Weights of a small transformer language model.
Size: width 320, 10 heads of 32 (2 for keys and values), MLP 832 SwiGLU, vocabulary 2048, 18M parameters.
Architecture: RMSNorm before each block, rotary positions, biases on query, key and value, untied embeddings.
Training: a variant of Adam for these matrices, 368M tokens, 11222 steps.
MLP neurons of a small language model. Each row is named by its layer, matrix (gate and up: input weights) and neuron, and shows model dimensions 160-223. Each number is 128 + 32 x the weight over its row's rms, rounded and kept within 0 to 255. A neuron's up and down rows have the sign that makes its largest values positive.
After each neuron's rows, "fires after" lists the tokens most often just before its 100 highest values on Wikipedia text that the model never trained on; "fires on" lists the tokens most often at its 100 highest values on Wikipedia text that the model never trained on.

L9.gate333 [188 158 117 144  82  93 131 135  98 132 186  65  92 116 152  89 128 158 104 106 111 147 123 155  82 128 136 137 119 132 135 155 189 104 145 105  93 147 186 135 141 153 136  81 162 146 131 176 148 135 155 125  76  89 130  68 142 226 145 106 133 102 118 148]
L9.up333 [ 70 121 143 121  83 118 150 108  81 124 142  99 152 132  88 142 146  62  96 157 133 109  96  90 137 125 124 132  94 165  81 145  93 119  90 133 121 149 122 167  53 131  99 103 123 101 149 113 168  82  55 149 138 168 137 121  65 116 145  87 154 103  87 136]
fires after: "\n", "|", ")"
fires on: "-", "\n", " of", " Win", " following"

L12.gate804 [121  72 139 122  93 179 167 155 182 138 152 162 104 106 129 176 123 141 102 114 157 151 157  95 117 213 169 177 190 119  93 101 143 180 157  69 198  96 137 114 111 125 119  94 160 121 178 105 111 137  86 164 109 108 113 139 149 136 163 158  93 125 105  95]
L12.up804 [113 133 143 121 163 122 125 149 196 133  90 130  79 132 201 113 124 115 143 155 111 133 100 123  99 105 103 145 160 149 159 140 149  60 139  85  85 211  91 148 146 182 133 143 194 183 146 119 136 118  97 108 188  94 159 150 160 158 149 138 126  88 101 175]
fires after: " ", "s", "N", " Ro", "y"
fires on: "t", "us", "y", "ot", "ch", "±"

L5.gate45 [133  85 157 169 169 169 123 112 103 133 108 116 138 100  90 146 123 160 134 108  95 135 142 199 144 128 189 143 135  50 144 114 138 135 139 151 166 184 166 110  94 123 138  90 145 101 111 102 160 102  96  96 121  73 151 179 120 108 164 108  80 100 156 146]
L5.up45 [153 148 135  81 155 121 108 110 120  91 148  90 150 138 162 148 171 124 176 115 139 145 148 115 190 155 106 112 113 158  94 135 164 128  66 138 129 122 144  76 159 135 195 127 136  64 166  90 156 101 140 137  83  86  72 155  95 120 144 109 169 111 141 161]
fires after: "s", "y", "e"
fires on: "on", "us", "ity", "ign", "al", "o"

L2.gate674 [146 109  84 148 142 105 123 145 114 128 163 178 115  93 109 161 171 112 121 106 141 130 123 164 135 170 117 140  84  70 136 131 153  71 173 147 115 122 134 133  79  86 114 120 132 133 115 154 120 121 106  87 129 142  41 216 119 180 156 133  82 189 141 150]
L2.up674 [179 114 128 121 120 132 142 139 115 123  58  79 149 174 126 131  73 127 145 154 142 138  89 113 101 138 126 117 143 155  96 119 154 144 133 161 208 122 139 122 115  94 101 169 142 109 188  91 128  95 151 115 120 178 113 103 153  76 134 143 156 105 128 176]
fires after: " Da", "ur", "man", " Man", "or", "da"
fires on: "ing", "y", "o", "il", "t", "ta"

L12.gate157 [133 144 130 114 119 111 144 118 165 127 140 159 131 203 143 139 116 106 140  45 145 107  55 214 132 133 153 100 128 103 122 146 106  85 117  75 173 142  68  57  91 100  97 142 172  97 146 143  92 106 123 128  98 161 132 149 127 107 101 112 103  96 123 125]
L12.up157 [169 118 124 125 140 120 122 110 163 152 131 127 147  92 113 132 122 149 121 104 155 120 141 133 143 125 141 163 209 151  79 102 176 159 155 133 118 102 164 157 106 118  20 155  63 114 129 151 112 202 145  92 168 140 123 162 136 131 144 165 149 117 137 168]
fires after: " ", " p", " f", " F", " re"
fires on: "en", "ed", "ur", "or", "n"

L2.gate465 [135 142 113 128  98  99 143 105  64 111 141 130 209 125  87 120 118 133 149  84  94 125 113  98 153 127 136 182 131 139 127 121 127 142 161 199 168 139 153 147 101 129  78 111  84  66 161 144 193 175  88 119  62 156  55 142 136 147 143 114 115 148 150 176]
L2.up465 [ 90 110  55 170 107 111 104 133  90 152  97 110 134 155 109 136 153 170 101 125  96 192  99  84 199 117 133 172 113 105 152 134  97 143 134 157 131 127  91 116 139 105  70 100 135 161 114 105 123 168 117 115 129 189 101 136 140 116 151 129 102 133 114 216]
fires after: "s", " re", "p", " so"
fires on: "ur", "ion", "a", "our", "la", "k"

L4.gate214 [145 138 137 167 121 110 139 165 146 140 149 117 112 134 190 104  59 120 198 199 165 106 155 151 139 100 145 143 124 115 152 140 137 120 137 108 117 124 104 122  75 131 118 168 123  87 120 141 175 141 101 157 100 140  47 123  81 104 163  94 113 119 184 211]
L4.up214 [133 109 155 167 159 148 162 155 185 101 132 104 109 102 138 128 136  93 131 145 136 122 124 162 170 132  83 162 211 111 116 141 149 111 137  41 138 101 133 102 151  99 107 118 169 112 149 108 163 118 135 127 166 144 150 138 126  67 174 119 107 120 156 109]
fires after: " ", "-", "y", "I", " N", "^{"
fires on: "y", "t"

L4.gate714 [155 116 184 138 143  90 108 156  99 148 163 130 130 137 151 137 102 169 145 130 153 126 169 120 139 142 166 155 130 118 188 148 157 122 122  83 124  87 149 111 154 166  98 106 172 114 104 137  89 107 140 150 139 151 136  98 116  90 167 135  94 175 140 139]
L4.up714 [125 158 134  58 116 125 170 139 144 163 107  72  93 117 144 108 188  94 127 167 152 118 174 111 144 179 151 151 144 159 181 161 158 130 140  89 108 102 136 114 119 166 118 159  82 170 138 127 134  82 196  96  96 132  95  35  72 146 140 128  99 173 174 158]
fires after: ".", ",", "ma", "I", " Ab"
fires on: " she", " She", "t", " It", "be", "he"

L12.gate666 [117 121 185 108 116 132 125 140 203  93 125  93  91 155 121 173 105 140 116 129 105 108 119 125 146 155 118  93 175 126 167  95 121 145 160  85 196 164 110 102 130  97  90 191 160 125 122  56  75 164 171 102 124 123 127 144 136 125  95 112 138 149 105 121]
L12.up666 [140  64  96 129 151 105 111 113 162 138  80 139  88 124 123 101 135 148 167 112 125 166  97 129 149 180 209 111 164 101  93  59 136 129 134 125 162 189 117 163 118 141 128 113 130  74 127  73 103 101 107 141 144  92 131 131 117 128 136 151 144  67 125 102]
fires after: "s", " S", " "
fires on: "im", "ci", "y", "c", "q"

L2.gate148 [127 111  63 141  66  97 149 108 108  62 161 166 117 107 146 108 168 125 117 170 163 190 134 140 136 149 164 107  92 104 212 157 101 148 106  94  82 128 111 137  80 103 183 109 158 168 102 155 127  86 159  73 142 144  83 200 119 139 189 138  36 153 110 121]
L2.up148 [169 158  58 164 127 104 166 172 129 119 114  76 143 171  86 141  65 183 126 145 124  73 165 108 140 167  70 120 137 106  61 121 141  82 177 126  97  71 153 204  92  98 120 148  81 113 115 105 119 161  77  96 162 159 113 122 124 130 129  95 180 134 161 172]
fires after: "ra", "ta", "da", "ro", "am", " Ra"
fires on: "il", "y", "in", "ad", "ub", "ta"

L12.gate407 [160 172 114  88 143 116 154 107  94 128 168 184 149 136 110 109 110 117 101 164 173 133 162  97 156 129 173 177 152  85 119  98 179 155 142 134 160 123 136 111  77 161 108 111 202 112 182 102 128 140  81  77 154 140 118 103 119  96 166 152  96 171 128 181]
L12.up407 [116 133 124 111 129 152 142 134 101 116 113 177 116 149 145 121 107 108  86 160 154 117  88 155  85 120 176 139  65 118 141 164 145 175  77 136 163  86 169 136  80 120 144 143  86 105 148 184  99  38 140 121 122 120 136 139  70 157 187  90 135 117 148 126]
fires after: ".", ",", "H", " the", "u", "s"
fires on: " He", "e", " She", " she", " he", " at"

L3.gate188 [118 100 134 186  76 137 152 121 149 116 154 145 164 148 121 122 139 132 115 105 123  84 102  99 106 164 136  83 117 215 166 110 121 147  56 160 110 131 141 147 107 151 145  68 156 145 152 149 148 142  95 135 111 141 191 134 148 148 120 118 113 149  95 167]
L3.up188 [ 94 125 212 169 173 112 103 113 136 127 143 174 148 123 120 128  87 120 136 136 112 113 133 128  63 116 140 172 108  74 147  81  83 156 119 208 103  83 163 161 155  72 173 140 187 114 149 189 123  95  74 172 109 137 145 113 158 147 131  99 170 160  99 142]
fires after: "H", " H", " count", " h", "k"
fires on: "e", "ri", "y", "s", "ow", "vi"

L2.gate216 [106 134 185 133 132 110 106 199 212 116 140 173 128 119 186  80 126 111 105 105 171 178 153 145 144 148 135 149  99 134 102 125  86 109 158 139 143 166  83 135  86 143 136 164 157 100 154 148 123 129 106 164 158 113 116 184  96  68 143 117 229 135 126 181]
L2.up216 [131 109 153 122  95 166 168  98 110  99 112  78 173 198  88 160 128  98  74 156  37  80 146 149 133 100  90 123  92  98 101  82 119 105 123 126  85 133  68 118 153 108 103  89 187  92 113 128 100 126  99  87 109 108 112 137 127 137 113 118  82 117 145 152]
fires after: "mi", "lu", "u", "n", "on"
fires on: "y", "a", "gu", "x", "is"

L4.gate385 [ 72 116 141 193 124 131 112 131 112 114 143 117  99 116 109  74 136  62 107 103 140 105 103 145 151 118 139 147 185 132 174 100 166 118 105 122 114 133 162 169 118 144 111 181 138 123 146 123 163  94 159  90  98 152  69  95 131 134 154  83 162 166 126 197]
L4.up385 [140 163 112 135 132 144 154 101 103  97 117  77 140 126 203  88  92 146 136 138 117 148  90  89  95 146 156  99 122 164  97 172  82 129  99 168 145 149 157 120 107 127 141 130 181 116  99 152 101 164 147 113 139 123 148  84 178 146  66 123  82 102 116  74]
fires after: "|", ",", " w", "-", " 19"
fires on: " 2016", "ri", " 2017", " 2005", " 2009"

L2.gate645 [122 116 153 176 107 101 114 119 147  70 130  64  80 120 144 120  89 114 154 114 150  69  90 144 191 154 147 140 183 163 111 110 103 162 119 124 176 166  91 114 118 123 138 107 116  39 159 154 104 140 120 192 117 135 127 123 127 157 134 106 154 105 127 129]
L2.up645 [109 160 145 100 123 165 126 110 131  86 109 104 117 114 144 132 126  77 161 107 156 106 160 216 120 160 110 145 133 155 129 151 154 165 128 134 138 106 208  93 137 139 115 186 161 138 130 130 116 170 142 130 196 130 125 112  54 106 134 135 143 136 131 125]
fires after: " dis", "I", " I", "-", "li"
fires on: "ce", "se", "tri", "t", "r", "co"

L2.gate357 [138 130 105 115  70  52 132 139 174  84 131 164 120 123 132 146 204 142 213  96 125 166 149 131 111 180 126 128 122 106 142 162 126  74 185 162 131 114 125  93 134  95 172  73 141 147 185  61 185 104  77 140  61 156 172 135 126 197 155 127  67 164 117 174]
L2.up357 [127 108 165 124 171  89  94 135 106 117 181 170 146 109 133 110  81 128 102  95 105 120  67  75 162 148  95 121 171 205 197 151 128  98 173 119 134 107 116 149 126 155 184 165  94 122 148 126  93  88  89 160 181 128 204 135 128 105  87 198 149 170 125 155]
fires after: "ur", " H", " Ch", "man", "ke", " Ju"
fires on: "ic", "th", "age", "ke", "fa", "op"

L3.gate553 [110  76 129 113 158 136 120  95 115  25 149 157 151 149 138 129 108 112 162 125 125 161 146  92 179  70 171 149 100 119  83 123  86 114 163 113 121 119  90 153 100 122 136 171 194  45 113  76  88 134 119 116 118  64 132 141  88  92 109 111 153 139  94 168]
L3.up553 [124  94 145 122 198 120  93  94 128  88 128 122 141  83  97  94  85 134 106  52 110 129 122 133  91  50 145 130  79 188 114  66  88  82 159 123  55  99 176 113 116 141 166 124 139 180 111 105  85 103 100 114 163 112 155 107 130 123  83 143 147  73 105  61]
fires after: "w", "er", " R", "ar", "or", " W"
fires on: "ang", "ing", "ed", "ly", "ell", "w"

L4.gate699 [ 81 117 131 128 118  94 161  99 133 159 137 114 109  98 114 131 100 167 130 100 166 144 188  53 143 157 108 129 184 142 106  87 124  93 116 142 133 113 168 120  93 115  91 115 148  67 127 128 123  82 127 146 125 154  79 148 135  83 168  66 143 135 117  92]
L4.up699 [ 76  87  75 104 155  81  72 117 152 143 162  73  93 160 153 178 125 160  98  93 184 157  95 128 197 156  44 130 164 176 153 131 172  87 166  51 137  74 142 126 130 153 109 122 132 162 111 170 157 103 162 154  98 131 123 169 139 123  96 140 142  86 105 136]
fires after: "y", " O", "A", "z", " R"
fires on: "l", "ra", "an", "and", "ri"

L2.gate814 [122  99 152 104 161 137  96  97 102  68 119 172  97 129  80 120 139 229 175  91 143 131 154 138 120 143 118 150 161 123  97  88 169 140 136 173 178 148  96  87 137 102 126 130 151  94  97 174 162 107 126 111 136 147  98 113 119 131 168 136 132 172 133 117]
L2.up814 [121 147 159 164 120 118 119 138 147 101 118 129 118 127  99 158 142 130  59 137 120 188 106 103 112  74 178 149 137  94 149  94 172 146 146  79 139 145 136 117 122 139  73  94 156 179 125  73  85 156  56 118  76 127  92 149 128  98 120 129 124 135 143  89]
fires after: "b", "ma", "ab", "ci", "be"
fires on: "f", "th", "il", "le", "el", "land"